Part of a small language model's weights: 86.2M parameters.
MLP neurons of a small language model. Each row is named by its layer, matrix (up: input weights; down: output weights) and neuron, and shows model dimensions 128-223. Each number is 200 + 40 x the weight over its row's rms, rounded and kept within 0 to 999.
After each neuron's rows, "fires on" lists the tokens most often at its 100 highest values on Wikipedia text that the model never trained on.

L3.up18,139,286,206,289,176,135,167,211,253,272,150,181,168,184,131,190,221,163,177,231,246,200,250,176,160,201,212,269,185,245,191,225,135,275,238,191,203,208,99,186,223,216,158,270,223,166,217,239,145,197,275,190,149,221,205,219,212,260,193,220,210,190,242,195,164,285,178,230,155,197,123,121,140,246,146,250,184,245,228,233,192,196,192,165,231,241,189,274,226,213,230,116,243,153,173,228
L3.down18,162,248,261,163,223,193,217,172,200,172,185,162,178,184,301,177,170,194,182,186,185,241,200,217,176,154,239,162,218,113,195,122,171,177,206,240,169,171,155,153,203,163,178,145,213,187,258,226,174,273,169,154,191,237,248,196,229,166,158,152,201,193,201,220,234,300,273,158,222,195,221,198,227,194,192,190,231,178,159,207,135,231,208,253,247,175,232,134,196,175,200,216,283,168,115,221
fires on: " of", " the", " being", " by"

L3.up313,247,200,203,155,210,260,276,222,161,292,134,197,212,211,242,171,219,277,152,233,189,220,116,184,215,172,230,186,223,146,191,221,171,205,107,213,146,212,229,195,231,199,261,171,203,205,151,151,172,191,145,153,222,162,242,147,162,281,219,214,211,213,198,275,95,236,247,229,270,273,255,192,235,165,272,165,168,159,212,191,217,204,222,184,193,172,152,172,200,190,160,287,164,186,184,255
L3.down313,191,196,200,210,224,126,159,223,282,175,159,178,301,193,221,174,196,194,195,204,151,192,170,214,189,222,164,151,252,211,177,262,233,183,172,266,187,243,175,237,217,184,200,172,152,158,129,184,238,167,195,247,175,221,158,281,197,234,308,225,197,244,221,256,170,209,222,195,239,197,222,122,191,235,235,183,233,175,170,256,183,215,207,270,196,207,212,205,224,214,248,196,98,167,227,252
fires on: " of", " about", " on"

L3.up432,155,217,142,235,228,85,175,217,282,192,170,219,217,222,171,171,250,220,163,228,190,232,213,158,171,109,228,226,199,193,192,240,159,187,132,238,132,167,226,234,199,159,197,189,188,217,213,208,176,121,277,216,259,187,253,182,198,244,215,207,239,152,205,187,184,158,163,175,145,161,156,196,215,220,228,234,199,196,202,219,129,186,205,222,170,178,156,194,131,230,88,160,181,220,181,210
L3.down432,180,204,183,159,196,194,131,195,179,152,241,239,191,171,225,271,167,170,189,193,196,229,184,193,183,223,149,169,235,278,220,203,186,165,204,201,186,179,226,202,181,224,186,189,208,183,222,237,196,221,205,205,238,140,179,143,230,155,229,241,159,225,197,142,172,258,224,211,244,258,191,210,151,241,135,205,155,177,149,196,192,196,231,240,235,95,253,220,221,145,220,148,216,161,146,136
fires on: " of", "z", " in", "n", "s", ")"

L3.up2472,154,208,204,179,210,125,223,224,218,195,265,166,218,96,152,279,210,252,181,218,260,226,190,171,222,209,208,213,135,243,161,258,172,160,254,225,255,148,240,186,190,197,165,235,149,195,129,210,197,172,167,228,225,240,187,152,169,210,199,206,214,191,221,184,173,144,266,252,193,142,170,103,169,179,189,189,269,214,194,234,251,236,216,223,211,183,227,215,226,208,239,174,158,221,213,176
L3.down2472,205,201,147,232,194,201,215,262,190,163,136,190,278,304,197,223,221,171,220,318,181,162,123,173,186,278,217,283,142,120,202,166,230,167,194,252,244,220,147,278,135,194,234,144,241,206,199,192,160,214,269,165,239,180,217,177,280,238,256,189,190,210,174,162,214,221,237,200,150,194,192,189,144,157,277,205,220,210,249,276,164,177,166,220,186,184,165,172,243,192,181,108,211,267,222,187
fires on: " of", "o"

L3.up2101,264,250,257,209,149,162,220,189,155,193,203,158,184,200,257,168,237,206,190,199,213,195,153,134,223,214,304,206,259,149,242,182,195,271,187,241,169,247,262,227,213,181,235,243,217,256,234,132,180,169,219,230,233,282,276,241,300,206,186,198,204,210,187,235,239,181,222,226,178,198,194,192,224,112,278,166,200,196,222,173,263,178,247,238,226,231,215,222,175,232,174,169,245,212,144,206
L3.down2101,223,139,164,152,223,285,148,119,180,253,238,244,185,219,215,186,158,251,162,176,157,220,193,184,172,215,250,255,155,152,203,206,186,208,221,199,152,228,180,218,229,208,280,245,263,174,219,271,150,173,197,275,268,144,171,173,119,190,160,160,254,234,183,297,204,228,171,205,256,139,174,190,201,196,219,229,193,175,184,147,245,168,243,206,139,191,248,226,140,155,192,200,250,157,192,243
fires on: " that", " it", " the", " named", " they", " |"

L3.up1960,215,211,168,180,203,156,234,220,182,145,173,221,235,249,188,189,250,166,144,177,171,204,225,157,203,202,236,176,182,240,283,248,191,122,287,212,204,203,234,175,251,260,140,170,133,240,212,172,171,245,202,242,240,253,244,194,259,173,151,221,187,172,206,215,226,175,179,207,149,267,204,246,173,213,135,221,232,181,157,167,278,250,192,137,160,194,239,188,248,182,270,191,173,137,192,233
L3.down1960,297,184,182,181,185,179,241,156,175,224,211,126,220,206,252,197,146,198,122,202,151,179,191,201,152,281,203,236,191,158,198,176,179,194,201,141,235,145,191,172,201,232,213,157,203,237,184,157,204,262,217,240,189,269,262,189,228,253,182,238,142,120,252,249,147,228,182,275,249,216,242,188,186,316,233,198,202,96,201,237,161,236,215,177,114,141,168,276,254,229,262,225,217,193,222,152
fires on: " of", " on", " in"

L3.up2649,231,260,224,198,246,189,181,214,145,182,178,193,287,239,210,237,162,198,141,206,264,150,191,187,120,169,135,304,268,288,232,233,289,178,271,229,267,205,193,136,204,127,161,166,229,152,193,223,266,203,166,185,238,203,234,156,201,182,259,197,261,197,285,134,90,176,228,171,232,145,181,188,121,108,221,155,170,167,232,278,230,220,124,243,166,194,194,220,238,192,253,231,271,156,220,240
L3.down2649,224,130,182,246,222,205,225,194,227,161,209,190,107,274,216,187,244,198,300,155,143,201,213,187,225,188,219,110,167,124,234,236,221,230,184,172,218,230,188,299,180,229,228,243,172,204,228,211,126,116,201,204,218,184,141,175,170,149,178,223,176,197,118,212,282,212,192,232,205,254,274,173,226,182,161,161,238,206,153,118,149,196,182,153,220,167,190,273,104,205,188,221,229,202,176,186
fires on: " of", " by", " Sport", " States"

L3.up1333,233,215,197,208,168,217,218,280,301,252,187,179,169,165,101,247,273,221,116,259,249,217,234,193,234,210,179,197,248,202,173,156,211,261,213,188,206,179,180,175,194,252,183,199,263,219,193,207,227,183,200,216,213,320,169,222,246,240,255,280,119,334,226,142,174,174,137,198,209,184,193,220,108,277,237,177,253,201,194,230,211,172,275,142,211,217,144,173,166,113,234,242,243,246,159,201
L3.down1333,211,188,204,176,264,254,184,150,235,210,256,272,149,189,208,235,187,156,154,155,189,247,215,205,205,237,199,188,235,246,216,116,192,109,161,249,190,190,158,178,195,205,269,176,180,189,142,153,170,160,183,226,199,166,244,200,262,265,146,239,151,167,114,254,147,274,124,214,225,153,227,211,197,209,214,179,186,175,236,169,159,196,138,175,170,202,213,232,156,168,211,177,207,247,215,168
fires on: " |", "am"

L3.up2392,237,175,206,216,162,201,188,258,235,162,182,133,212,167,200,184,245,224,225,242,127,252,138,238,219,233,174,212,181,147,183,137,231,104,237,161,223,181,179,195,228,196,132,128,212,136,179,186,221,168,284,210,137,245,165,156,117,272,207,254,212,205,131,181,128,187,148,154,103,224,211,245,237,225,202,252,173,176,197,274,209,280,212,195,203,222,126,209,178,187,207,224,213,243,210,239
L3.down2392,196,220,152,160,268,264,138,232,276,221,207,342,238,211,174,176,182,242,234,191,269,213,179,297,147,213,209,171,228,183,169,220,210,233,197,219,259,266,211,188,277,182,171,165,177,175,171,266,223,169,198,243,151,213,264,208,246,230,270,242,173,210,209,208,127,153,205,187,250,212,202,165,193,165,217,174,174,226,186,191,207,241,141,216,268,248,169,208,243,225,174,276,160,179,166,230
fires on: " of", " only"

L3.up1698,207,151,133,200,210,152,240,258,143,151,169,233,262,181,219,202,192,203,206,209,182,252,281,170,175,176,198,233,241,276,154,131,210,218,169,233,164,222,182,97,261,223,225,200,160,121,264,261,210,239,240,163,196,163,265,204,171,156,269,292,171,174,199,253,194,220,205,162,142,246,193,241,208,168,200,216,129,266,249,129,232,200,223,223,186,253,200,233,188,183,261,277,260,245,171,140
L3.down1698,163,177,197,177,247,154,201,126,216,216,263,204,150,265,144,185,186,161,209,231,214,137,135,242,217,216,185,191,234,122,247,258,186,144,213,219,164,137,267,232,175,148,149,170,205,176,165,187,177,233,174,238,194,272,176,130,213,185,197,171,240,181,168,185,154,209,232,260,199,216,258,194,227,237,168,190,254,126,209,228,177,169,139,202,179,170,223,287,194,187,209,160,117,163,184,226
fires on: " the", "'s", " and", " following", " known", " a"

L3.up992,236,264,224,278,140,249,175,283,177,256,203,253,204,173,195,226,249,249,169,217,237,205,248,128,168,122,144,181,229,141,180,204,235,211,225,209,187,166,241,126,240,154,183,255,210,183,168,311,210,202,198,226,247,269,186,181,224,174,229,196,236,165,164,218,233,193,248,166,151,205,217,256,214,228,249,224,223,195,202,195,216,130,185,126,244,186,200,218,141,171,259,293,224,166,173,203
L3.down992,167,151,203,198,199,269,127,162,188,211,243,204,211,201,210,210,194,212,224,179,144,210,202,264,219,215,163,225,214,172,173,186,217,265,189,131,207,171,209,222,217,227,205,230,223,207,218,136,258,212,267,271,149,156,183,250,168,248,209,209,229,280,178,187,162,264,147,226,192,180,217,133,162,282,177,141,180,192,167,167,187,202,160,196,168,221,199,270,171,180,197,202,258,227,263,282
fires on: " |", ";"

L3.up2368,177,192,139,232,182,129,214,225,186,173,195,131,142,256,229,232,156,215,190,176,191,201,234,237,160,176,176,197,254,214,109,250,170,183,257,241,243,153,202,162,240,272,177,160,184,197,167,181,218,209,177,217,205,192,196,213,248,216,234,259,239,226,155,194,100,209,154,120,218,216,230,206,228,232,196,244,166,224,172,268,187,211,239,205,257,201,180,217,251,173,223,215,218,127,188,204
L3.down2368,187,179,164,174,270,208,179,209,161,250,201,239,224,256,177,116,186,242,156,170,225,161,233,208,181,200,178,207,194,250,237,213,247,175,238,179,212,102,232,240,223,215,190,176,258,183,208,215,175,165,190,192,214,179,230,181,224,152,171,236,200,242,213,160,328,192,314,211,101,207,203,161,225,238,203,217,200,190,237,233,188,204,127,203,170,186,227,153,196,258,177,186,183,234,274,210
fires on: " and", " to", " more", " would", " not"

L3.up781,190,197,241,168,189,178,179,248,203,178,158,236,192,165,160,221,194,176,171,158,169,230,236,196,196,190,130,249,196,191,217,216,212,176,186,169,214,228,253,203,142,213,230,180,212,193,138,169,261,192,156,164,185,193,228,236,172,235,175,193,225,226,232,206,207,186,232,281,154,223,205,215,280,191,155,115,240,214,258,157,180,117,183,158,166,197,253,248,286,230,217,235,218,237,159,226
L3.down781,207,181,131,200,243,210,223,136,161,202,289,229,271,167,197,249,213,132,187,268,183,131,241,211,165,194,254,188,222,224,159,146,255,173,119,178,191,187,205,171,237,155,128,196,234,209,225,197,129,234,181,218,246,214,216,240,164,165,216,260,258,229,192,194,138,220,184,242,194,243,212,221,213,204,223,235,169,226,131,193,169,171,201,245,274,182,201,215,85,219,185,326,138,199,169,253
fires on: " of", " time", " order", " on", "\\"

L3.up2109,178,199,146,239,225,249,266,271,185,210,243,200,206,168,188,160,205,200,178,153,198,182,222,228,222,157,221,224,201,208,245,199,187,172,178,180,194,213,242,179,296,182,153,230,244,163,204,235,177,231,293,231,249,170,124,241,196,135,209,206,208,195,202,235,181,178,152,283,249,267,197,191,158,181,220,226,135,181,203,188,264,128,170,156,192,203,183,151,175,224,235,253,257,148,197,268
L3.down2109,240,245,202,219,216,189,153,137,221,210,177,195,144,182,210,254,222,221,125,180,241,166,239,160,202,220,216,219,187,253,157,179,155,261,193,234,231,212,263,233,160,140,241,135,189,252,192,262,193,193,106,194,158,229,227,168,106,255,118,170,210,238,247,182,191,182,258,164,183,168,206,257,209,233,183,168,177,180,263,318,177,199,194,185,196,125,211,133,219,219,230,180,145,223,217,163
fires on: " |", " in", " 4", " 1"

L3.up561,243,240,173,156,170,228,221,190,177,221,233,222,150,154,207,195,193,184,161,210,205,176,153,151,257,251,205,171,221,232,182,191,237,222,174,296,166,238,261,134,189,210,217,227,138,188,148,192,182,251,247,227,146,256,234,239,179,149,109,215,176,147,266,248,105,271,239,225,158,210,230,227,153,222,240,234,190,164,170,209,169,207,219,262,269,170,157,250,188,173,272,174,207,266,206,218
L3.down561,220,250,202,208,160,241,167,208,164,273,136,222,244,187,122,220,179,224,148,282,241,187,195,190,203,322,247,133,213,190,240,206,206,173,154,264,271,200,212,192,241,167,143,252,187,187,160,221,130,184,182,205,217,279,237,269,194,189,181,167,182,184,237,199,218,142,210,166,204,188,239,159,177,175,238,197,220,202,207,140,262,154,275,221,222,163,259,258,166,192,154,227,186,169,194,199
fires on: " as"

L3.up2316,160,174,166,224,257,190,240,206,174,115,125,302,174,158,206,164,209,137,187,176,240,139,126,199,174,142,206,195,200,216,180,191,235,248,189,214,228,194,234,201,129,263,121,287,313,247,240,204,240,135,254,217,188,157,245,220,257,206,248,249,209,234,195,230,170,264,223,240,204,191,155,217,217,257,221,186,208,278,203,181,244,228,213,205,250,218,186,175,123,220,216,151,189,245,259,173
L3.down2316,251,211,216,241,154,133,199,173,199,188,188,124,166,224,206,302,210,210,166,153,121,262,179,161,252,217,204,263,147,185,219,164,183,205,168,213,160,234,244,187,195,126,152,107,209,201,194,240,190,170,129,231,228,250,116,238,258,238,194,182,182,183,173,234,120,96,199,170,251,209,233,255,243,309,125,220,242,132,116,193,193,161,250,209,211,233,209,188,165,209,230,166,210,131,190,221
fires on: " |", "iam", " 1", "ret"

L3.up2192,190,285,207,268,235,287,244,227,212,134,219,252,134,176,244,181,215,229,217,189,216,211,173,150,197,176,222,153,216,241,276,244,160,262,207,145,223,184,249,228,251,186,189,218,169,277,173,260,148,182,178,202,251,195,214,216,230,156,196,235,157,247,176,113,161,258,197,189,253,217,185,180,178,187,157,267,164,263,193,193,272,223,134,180,160,185,221,154,161,241,225,239,204,190,211,218
L3.down2192,272,170,246,234,222,92,177,176,213,244,192,237,110,236,130,171,230,223,176,241,189,192,202,246,212,217,233,248,188,171,162,146,227,196,176,299,170,179,253,169,189,227,115,258,192,168,224,168,144,238,162,205,181,239,214,116,243,173,255,259,186,196,183,268,228,190,207,251,212,217,145,158,229,237,285,182,180,197,145,241,137,183,231,238,184,170,175,165,263,208,184,192,165,151,185,195
fires on: " that", " after", " who", " her", " of"

L3.up1332,266,194,252,172,205,215,127,151,174,161,163,225,233,253,172,198,150,228,233,197,158,221,257,219,233,101,191,212,222,178,207,205,210,180,215,240,237,182,207,190,218,251,198,273,226,212,166,192,268,213,146,136,311,225,231,126,232,183,255,262,194,158,224,149,150,231,127,173,250,214,145,226,238,151,111,251,210,217,174,174,215,288,249,208,188,124,177,201,222,253,211,165,198,163,222,175
L3.down1332,264,193,256,225,220,194,206,234,236,216,204,204,155,212,244,196,248,148,187,287,180,212,143,226,256,265,206,216,214,148,242,152,139,164,157,138,130,162,228,215,131,203,184,222,170,168,196,242,210,210,247,207,143,188,182,167,220,222,235,173,182,219,172,213,189,208,293,243,192,248,245,172,212,214,191,174,200,169,206,271,114,208,217,207,226,179,250,203,166,190,161,239,246,182,178,208
fires on: " to", " would"

L3.up1375,174,226,226,160,140,226,245,191,177,208,141,149,176,190,258,241,157,220,192,189,225,142,211,218,204,241,273,187,152,206,145,175,149,202,195,202,169,201,205,217,230,172,249,146,221,266,206,161,198,196,173,230,147,215,305,282,200,313,172,220,299,220,211,241,181,245,177,226,162,160,227,154,152,148,220,184,252,168,238,231,219,174,196,206,178,157,180,187,201,293,145,242,141,218,206,158
L3.down1375,199,130,259,214,219,232,245,133,124,185,236,220,170,248,187,183,212,183,262,217,200,209,297,194,199,162,202,202,186,240,235,218,272,201,272,183,159,228,166,178,238,206,229,138,216,300,202,268,193,246,196,210,161,213,248,150,235,191,153,214,209,163,141,174,210,178,279,254,198,118,199,249,209,201,145,143,278,174,214,165,185,223,176,193,241,223,189,168,158,191,230,210,279,171,188,198
fires on: " |", " Votes", " and", " that", " it"

L3.up2230,189,161,204,191,227,139,204,179,243,166,173,195,146,200,144,197,225,222,175,219,230,114,171,112,197,218,216,205,172,244,170,134,214,162,235,225,149,218,260,196,259,151,196,151,167,191,165,139,215,164,214,207,256,296,279,185,255,184,230,220,223,186,271,237,207,168,219,157,225,175,180,172,223,228,206,243,294,141,177,281,209,133,238,132,196,188,205,152,199,160,218,168,225,243,205,203
L3.down2230,249,247,147,189,209,187,138,173,180,213,248,180,175,152,182,240,243,202,222,224,138,305,212,285,171,304,181,148,167,154,200,182,197,174,249,178,161,241,168,157,225,183,189,247,187,166,225,264,247,172,168,104,250,196,192,153,297,224,157,213,219,194,190,158,155,228,157,206,227,173,149,260,161,169,132,192,189,176,158,133,225,216,210,223,176,117,193,216,192,157,215,202,256,157,162,154
fires on: " |", "00", "i,", "a,", " 0"

L3.up772,237,207,191,262,192,176,220,167,104,202,169,166,217,226,208,185,180,193,174,247,184,211,172,168,150,192,226,165,188,157,184,179,269,270,245,245,209,143,246,224,248,151,178,220,125,170,208,221,211,217,222,139,205,129,158,197,207,275,234,188,182,106,202,202,210,147,86,199,119,214,215,172,224,192,247,204,182,214,217,219,202,186,209,153,170,273,195,169,96,123,221,216,152,228,198,231
L3.down772,177,217,256,163,233,251,196,167,270,152,143,204,213,166,184,173,214,172,194,184,135,230,199,175,200,205,194,149,212,150,236,209,238,241,140,233,228,155,183,216,208,168,220,171,153,226,248,181,180,286,222,197,146,301,173,160,274,141,174,182,188,267,211,229,175,173,198,241,272,171,117,192,212,235,175,158,212,168,161,205,244,198,260,153,185,142,178,247,291,209,180,184,239,131,153,203
fires on: " |", " -", " 1"

L3.up1614,235,176,213,221,201,203,157,162,269,227,151,151,155,118,230,227,166,262,280,143,216,251,148,139,199,152,177,188,206,187,193,167,205,270,139,236,232,204,174,201,127,236,245,206,220,144,261,256,190,242,181,218,188,163,250,189,181,225,173,224,224,160,215,213,202,157,269,237,206,285,227,166,215,219,200,141,196,133,203,248,138,252,255,193,214,238,191,207,198,248,212,223,178,194,235,159
L3.down1614,165,186,142,197,174,162,163,169,229,162,256,82,193,201,163,200,167,266,138,192,160,295,172,218,269,186,196,236,245,304,220,183,214,288,147,202,193,230,226,199,266,127,208,212,183,119,253,203,278,219,167,208,144,147,90,198,241,228,150,187,193,219,202,180,199,237,173,176,248,228,290,199,216,195,258,174,167,156,171,273,140,245,144,209,180,257,193,202,181,231,196,141,143,228,183,223
fires on: " of", " the", " for"

L3.up293,226,201,197,124,192,262,146,246,120,265,230,188,159,210,190,204,186,223,161,199,219,251,175,250,252,214,288,213,179,249,213,193,174,215,192,174,189,162,157,134,246,212,196,265,187,169,223,209,166,251,257,130,224,269,181,161,181,211,223,241,197,175,244,264,220,95,232,192,268,229,179,138,255,222,171,160,202,278,168,129,234,226,180,219,218,192,235,193,222,149,213,210,202,204,185,214
L3.down293,208,209,153,210,258,232,182,109,171,168,152,239,185,197,190,149,199,175,184,146,244,190,291,130,184,175,163,194,224,306,259,228,226,183,185,192,194,201,179,185,134,152,164,181,174,144,188,168,185,209,241,247,230,166,205,182,219,208,267,150,210,245,213,163,167,171,236,135,184,209,180,235,204,215,165,190,203,166,149,167,182,172,184,186,158,209,242,154,142,218,221,197,221,208,204,202
fires on: " has", " have", " had", " are", " not"

L3.up983,147,160,170,180,122,179,233,185,289,207,199,174,209,180,233,182,272,187,140,207,228,187,213,143,217,180,170,191,193,169,234,208,182,170,160,266,194,216,226,192,153,189,250,317,172,215,238,210,189,178,195,230,216,155,184,186,279,268,176,226,178,191,209,91,164,133,170,200,196,178,197,169,205,212,270,197,269,182,157,196,186,207,190,180,179,210,142,169,176,181,127,209,224,292,202,224
L3.down983,180,266,193,205,199,211,218,206,86,160,165,237,198,259,209,208,147,136,181,163,138,194,182,254,245,228,281,239,143,173,226,173,183,201,243,281,243,216,201,207,220,210,202,145,192,238,132,242,164,251,197,203,290,220,168,189,163,179,165,177,232,205,238,218,186,195,176,133,258,149,183,189,248,231,159,202,199,243,200,221,147,235,201,153,237,141,237,175,187,190,232,138,154,215,211,178
fires on: " and", " of", " in", " at", " And"

L3.up2407,228,197,222,163,181,191,160,238,168,288,213,206,238,198,160,174,195,188,134,223,178,150,220,211,151,223,219,168,196,272,151,217,259,182,175,211,226,168,237,151,188,227,168,207,214,237,174,174,187,208,202,188,193,169,192,189,204,263,229,283,186,231,145,278,191,159,148,198,189,254,282,161,200,204,258,137,253,196,228,216,206,213,191,157,208,194,227,104,258,186,173,238,257,233,166,279
L3.down2407,196,181,208,222,264,205,181,186,166,230,192,201,124,180,207,206,288,230,164,159,194,230,218,241,214,236,177,248,201,179,198,212,272,175,170,228,132,217,145,245,197,171,162,205,176,112,255,200,217,159,216,156,212,166,129,257,181,148,158,191,295,233,178,275,155,187,270,221,219,192,212,231,284,236,228,202,182,243,181,171,209,190,130,214,140,142,201,198,244,237,215,252,216,171,172,140
fires on: " of", " |", " on", " mm"

L3.up1577,222,115,226,170,130,214,189,228,192,174,250,254,186,207,153,259,170,188,244,173,234,161,190,184,180,210,221,205,202,133,256,209,205,253,232,185,110,204,134,198,247,229,180,193,183,239,258,198,162,199,232,185,161,289,204,204,247,186,149,156,219,185,169,168,247,141,183,225,219,199,156,196,217,122,238,194,198,237,226,152,179,167,224,197,176,135,209,156,176,159,261,224,233,168,222,225
L3.down1577,251,118,166,224,205,240,240,181,121,186,209,182,174,250,234,206,220,219,166,224,236,220,136,225,267,141,257,180,185,119,213,208,152,227,254,244,212,217,183,258,188,186,217,237,157,225,172,209,217,266,177,157,181,263,195,145,223,187,206,195,151,116,149,233,175,121,188,292,253,205,248,197,188,176,208,185,287,226,282,141,190,215,158,155,223,154,248,190,183,246,230,131,192,225,176,229
fires on: " she", " has", " was", " had", " already", " he"

L3.up2474,203,257,238,214,175,248,196,269,184,156,252,233,293,217,190,151,194,130,222,207,187,136,279,169,166,185,143,263,259,229,139,149,127,208,228,157,237,212,133,159,205,178,246,205,180,171,184,157,208,171,242,268,173,255,222,176,216,208,159,301,229,210,180,245,177,177,223,153,131,236,228,216,243,189,205,186,217,153,173,224,196,194,214,165,84,154,214,182,194,158,251,233,162,210,233,214
L3.down2474,284,253,200,200,215,226,230,243,162,288,201,239,186,249,229,237,202,165,203,299,195,168,176,261,218,190,321,209,178,223,217,219,201,198,178,257,128,148,241,238,182,209,154,166,134,213,180,178,168,155,213,208,241,168,215,132,195,205,180,203,164,171,246,199,275,198,176,196,150,189,260,223,175,192,235,288,178,199,233,186,200,160,187,192,190,237,165,223,190,186,258,234,242,198,154,198
fires on: " of", " and", " the", "aug", " The"

L3.up418,207,192,210,172,220,190,196,208,224,247,126,223,214,152,210,213,159,252,133,175,239,208,229,201,193,189,172,122,249,196,199,137,205,196,160,213,273,168,199,125,144,147,236,263,204,166,167,206,147,222,182,254,229,194,205,240,193,183,168,285,153,217,244,184,252,204,215,211,177,288,160,185,154,195,215,220,195,244,142,168,195,186,186,159,245,172,178,163,201,211,210,114,217,171,207,221
L3.down418,213,203,177,259,207,190,298,229,234,156,278,213,168,166,169,251,149,112,252,221,207,201,179,273,230,246,196,152,266,167,174,248,234,154,250,161,180,182,230,174,161,159,200,228,180,190,237,213,251,223,255,151,181,251,171,201,167,222,255,184,167,180,233,203,172,270,169,255,290,145,266,156,142,206,251,150,220,197,182,136,200,205,218,236,253,149,167,167,102,157,273,172,217,258,162,174
fires on: " a", " as", " be"

L3.up1454,236,211,178,186,154,175,233,189,206,206,154,151,191,122,215,263,232,210,227,94,230,186,142,239,279,223,154,214,226,261,214,150,186,222,196,235,155,216,185,268,180,120,161,186,241,125,275,162,184,153,184,166,262,243,172,173,138,168,164,225,215,229,129,200,181,240,149,221,191,278,281,179,256,205,248,223,90,187,181,245,196,100,188,198,176,230,236,240,160,231,221,204,208,248,202,200
L3.down1454,156,144,233,232,170,230,260,210,182,262,258,230,273,276,228,191,163,177,214,270,178,184,197,187,247,266,238,297,116,203,176,194,163,153,240,229,211,134,193,182,205,223,199,202,258,210,220,154,203,202,204,234,194,274,157,219,162,256,87,104,224,141,215,229,191,183,174,224,197,218,182,168,204,214,192,205,166,224,247,88,155,202,201,230,208,178,242,123,250,116,183,203,130,162,151,166
fires on: "|", " set", "iv", " of", " only"

L3.up2685,312,196,235,206,191,230,183,257,240,272,244,194,213,183,184,178,233,234,161,167,170,222,188,192,96,175,263,181,167,181,146,148,232,171,185,234,211,197,163,260,162,104,184,195,231,175,239,194,234,220,245,208,272,153,193,205,202,312,230,259,231,224,138,255,285,255,177,205,171,279,229,146,225,275,231,216,177,188,168,214,226,194,163,132,208,206,246,156,152,226,145,228,223,209,241,275
L3.down2685,238,221,247,216,184,196,140,173,159,235,223,216,245,169,195,221,123,128,202,226,157,179,212,207,232,311,179,189,199,191,150,201,226,198,210,233,165,113,173,204,216,241,149,238,205,251,250,277,162,186,190,284,239,226,188,215,142,171,195,231,196,210,199,108,236,108,275,206,217,135,203,269,202,247,276,178,217,189,161,48,168,240,234,209,232,186,206,284,154,172,160,231,231,262,146,184
fires on: " |", " —;"

L3.up2020,209,189,268,219,231,203,262,234,273,228,193,176,143,218,133,183,268,175,241,224,259,226,244,204,240,259,161,210,206,195,187,191,207,163,168,238,167,191,177,168,263,229,150,194,191,190,171,174,190,265,265,228,185,278,180,247,255,283,201,155,254,269,226,186,205,172,164,206,221,254,143,206,178,148,212,180,186,196,192,241,160,217,252,213,267,231,243,172,234,214,117,199,182,245,220,205
L3.down2020,247,184,205,183,216,247,205,149,169,156,201,212,214,213,183,187,165,221,214,226,139,229,246,337,230,210,237,247,129,219,263,232,223,176,267,205,199,169,168,195,231,258,229,178,252,155,172,227,233,182,140,242,251,275,215,256,203,176,207,129,159,239,58,234,187,209,239,115,264,146,231,225,167,114,193,233,158,180,223,160,278,181,178,202,164,195,206,228,297,190,155,263,274,173,250,190
fires on: " |", "\n", " 20", " —", " 0"

L3.up728,242,146,199,201,230,167,188,125,219,216,192,267,184,217,185,123,286,235,166,154,186,193,215,236,259,212,184,180,224,253,230,217,230,164,253,209,162,182,214,233,191,219,161,232,178,293,205,209,227,220,145,236,251,231,161,167,183,187,167,164,190,219,187,270,160,145,246,218,178,177,261,185,182,133,220,201,214,187,210,159,174,210,201,197,290,171,203,232,224,212,242,230,243,185,209,188
L3.down728,218,300,221,185,197,157,178,202,285,149,181,133,163,200,187,166,158,210,321,213,218,228,177,178,209,155,225,268,260,220,191,153,173,254,212,218,171,177,143,223,146,210,151,252,250,307,228,155,209,211,204,229,258,190,236,281,172,208,208,204,248,199,160,190,190,265,219,201,172,184,234,229,171,176,208,217,209,184,205,163,187,150,164,182,297,142,199,185,166,191,177,157,149,249,215,161
fires on: " of", " by", " time", " age", " to"